From a checkpoint of a small transformer trained on Wikipedia: 11.5M parameters.
MLP neurons of a small language model. Each row is named by its layer, matrix (down: output weights) and neuron, and shows model dimensions 128-255. Each number is 128 + 32 x the weight over its row's rms, rounded and kept within 0 to 255. Numbers have three digits each.
A block is one neuron, or neurons of one layer that tend to fire together. After each block is what it responds to, as a language model described it from the Wikipedia text at the highest values.

L9.down17:133169120132157106103155160115159176087115161117104082154084126091111113128141130203040199100091135158096150092143098105186128134133108092099053091123146137148101113132205119150138084034125120130139166105178153130107117155078076052149149092113065125112156143136147105109116097112184128135030150186181121153107118148141136118155101165094185111132140120110076158116082090142110106074160
L9.down53:100105180104121194109149055134199106113105123074111194132063061162121119194184076067117110134117107150144123144124110044120153159130107102143140093126154097115106145156113144158072161139133112134112158137102154115200147112103176105131091169089115115150058107120164144123106132065101152116157158144153098123086154114075128129140139128145125087111139113136194106126148177095123172132133
L9.down87:126117117132111120115157127128168141052203122130170180095087112137156201130148095166125082152152124162167151127121079170132134201108165113122119062159184132068148139137206125072165068122113158165162129145120147126070117159194101074156099095138090114044154158114112098184148094130145121121159093140124141117094156141074137134090138115111157116129119097137137194115134176129106148178116
L9.down140:088134172080141071146095051129073113161112120110107142152108076096136126150119156142173077156176088103121154136152103107150155136079139120178152120154075144140032090128122168118085134129109096160144122101107110126152116108186137049117130145087145146128082086133158118114155147149091134144151176124187089102173138107154156092142135141097148147171125095134148157099129141163070087120090
L9.down557:163116159127175129136116129079147112120139100162120085114100137140160094147103183156161147201168109136061187075139150122131084177145124150165102128170172098101160082140127114154056119121168143152150246121133120151150131099101187098093162142142136119054166049149134137163087114113144162154130109075155120168100147091152130129172152124129141137073149164175137105143100085181111160145173
L9.down621:114113101102176115100119132135135138150188097139093135162141094089164135178133158113118123093154166099179162108122130178120128093091114115161101155134123174121128145170094073093162185159139119079136151137132164152089114102124106099142135126132107126137115127119071179116133185044112083145159042143140123148116107165147147132115157178131138138136108077126116168124129123130153089110133
L9.down859:097167125087187104094115121162207113096074140152119126135143181076111117103091145121115144112164141112187093121175162117085109123123162125201139113130189080131205110147150144083101145167176109046100091136104127140092143110078147140139164128172118156168120127195174114109125137197131193142194152069121108159164124142140121163122147154110200121117113146118091104155137107123163120130067
L9.down990:095141133137173111134118116086118148100142150121087110113158086127150158149120126108101074126194145150138125098155111157088159119198176109130146091109208143072170061183195159071115127148149179190204085100100133140115121077097157127104091142082080157069164142115148130125104175168116117072143143131116109126081127106200142074054114147203144160085152152157145112149083121129131140126208
Conjunctions joining list items or clauses, mostly and, also or, but, though, although, often right after a comma or closing quote.

L5.down736:069072136119101113067146130152121165156075122182129153120117127109101132139216081104153154084162150165169114069080100106141127169120125074157184133085139087152154113200154161163163097177123121121124120151128092124151132084067140117152153197096165156128102152075130144128135144095089105112114088137154066116130134171230108079184168129098124154133159166106133085081163189171123181121155
Forms of "be" (is, was, been, are, were) as a subject's main verb or passive auxiliary, often after "which" or "It", e.g. "which is formed", "It is bordered".

L7.down288:155050132109143165102124086078135122066103131138177129151097106089171117101172125124131143179182117149080110173119110194064115149184173115148162113168131121118170161160127091135139115177071107155159140133106136112123138155081150162143136184169118057101154139123119113132091114167147091125091122079122140140137099155221115103082114089114142169154125145150084136139171125176157122090129
L7.down498:117048179090159090065138146147140144135073165135162130098092170087193123155136131140163135072156124146075094111081127126114145127083109114124112176121151098137143107159138125059162148128187088087166157133074104143144109095108151087109079143147180161158124147139136150143132174077082091106067097127138169118174130093142108119220182118056125089104153120080128091054195128164119172094173
L7.down505:167058098131123117096130130123144178147144107147127125198146094170138130116130161048107171103114097110125111128112118098163163172156099129096127126137195120145156171104170093101130106135152214074117177156145154161114160157103103111142112150126122150058137115161126161179084152121128126094062135102129123083138111106185092168153135150146114207187154135109121120121101155142148167107080
L7.down547:124091098099135136146154146013161120144122154098128163123124128115139141111094138153145113214128159132064119132155177088138137126121087186146116182209166112090170129159142109129161121114172116089112174141173133138163099129102124100132089119131082146052124142151116198119097175161127137175076129157142113103133097098146044041167159169134196175130185140153124135103085113152121163136155
L7.down608:180094086123241161143175142129140139102192138163189068115119112107080139125159138158161129129093090175155143111084147035125115129107104104141135133095058111150112143122104143139104047157084074142132182152155148066106102150133152145116128137141137133110073158038121076169180154127131166151209146179152079150114173105181159132081170110094144096116086128085161124132067143109083148112107
L7.down721:172111101131048112127160073156088152150139165127110147143152100106151144097172166130138134132109126114088084141140062056174170145148137120148115136098161097097112159139072106131129110126151164174101089109060088165115064097142126144156109039064131120124096159110144128117120127107137072123071153186154107136124134130181121106209181168127098170136148181157128091157069124086090119076140
L7.down749:144093107088154152129142100114100203158076147105186154146109145134101076173138126106121146179138123121122125092102114199164113148109147098141141166166198071058153095145104111153138156148081120138154153146127090086120183122127213130100118118104111169095066087087117120112115120109168111165115155114058109145130165156142140119156136172171117150118140158124121091093125232141179094171090
L7.down998:131195133116094104090144122101169126153136142161125129178107167169114148109111093138132116086115060091139158116158113177069154126092090108104128152175128116093136148120165120173115112158122146134142048148153066149133098170095126083125140153163161152166127106115133128192133123104171103143102110158113045116111155151149110166173075238089137178102123108181082106132109120219107136133098
Words between a subject or copula and the coming participle or predicate, mainly -ly adverb endings, often, be/been/being, a: "was heavily pressured", "are often played".

L9.down47:102074120118095058136141111149107147148163156171086149141081125112142143143169165140122090093117145188090161116061108085128119129123150093111142072101085141119102097110172203105116155095093140164165137125145112159153142144123138140140126142200081156105103075058120124167153151098145153078108143128178157099185175192127075149172145149118129084147147116115136135132182049132114166166146
L9.down50:106126150112085146060121136106135078142138158093215143171113144129164138126085145085137101089130106155141180121030073156141095151079161149138130082145082101148123130180077150116146140130147122122143140089146082138110152123136062163085129164102130119177129085115159105149169143058148207073147146088086141124127127129175083099147189136117132083116101125189095129093157062127089112189143
L9.down166:148097114188134202159129052207089199131134181201166135107129097112084125104161162120145186203182112113104097125119181100139057108113133182190123091131104123093107087165111127148139142087092156138151096098124160162099094147150097111149123075149126108142082107058111142083116112112145105098115124166128136138081111101094165154121155185093144080084168133145152145092152071118127158116161
L9.down214:087123122145143041171123155105123102141164175092146158101087164055132124162081136138098086180102175149127074067117137157143173148087126173104178110142139172118145078078097150128073097195161147094027115104085107142093128137148147119122128085121133091176097178085148083157164166140085146110177120139108101097137145162136102127136176149125168165109104144100130144152091097077130124139122
L9.down257:147110130222091133148097113077128150147084149106140112141056151093105085088060122112107113045146105104132138138063152079112147061123108135056147173158152067168076084196118160125168094164090122139160143144117175118147172135112135140139104094083191126094103111127148060167142135097186182032189151115131137113161118114110111157150104169105111113172103121168091157126168149134065112155173
L9.down432:170106077145110135086098125100129140095134114122117104169146128141134142163061142141087121165187153117074186126086127128170102146163099144133115159075167152174099133186127089104126134122174155083101139167081102119122151146130126154139121137096052142119187181130124167158128110115127160144145118032087169154095113141139089159143147143155144097112136171146164124101128156117180097109061
L9.down935:030143169143105123152143154144157108084147153146136111078104158134153147113138128127109200114151128157114088173104090092105206152080093117156143202090165121145125122080113132127144061104129108162081143144117095098156169116113091229177109178113160146116123149086130119117118108022102076111150168141133118147150087132141121103143113088097120126081171157120103142071182149142131199148179
L9.down988:159078166142086131037145127149162137136130178103159152109106133123129117189143069141086117100109097177138109102173140137102142182127126117109109145125159119137141147187179198094203081109095124129145149149144089104166131118081151111102122115112114178106124176138152138130082139142113140150087067150107157107126133109139150157149178092072121135116091139119158159122143103126128116144177
Fires on "as" (especially sentence-initial "As") and on copulas such as was, is, be, became that link a subject to a role or clause, e.g. "As Abbot", "as well as", "was the only".

L5.down275:114149146127092134132152170057173123082185087153117125132085113116088137134080181160149118100156103147099048181165093116122155158084148130127065127087137134113113129148153104103169145129141153113091095130128097148147090149084140174142127174152117131159203140160150137146156115080121119091133097095208092133168119077068124129114142130112166124103156135129107118114126134134170174153115
Fires most on "to" in fixed phrases like due to, prior to, according to; also on paragraph-ending periods before headings, and on "and".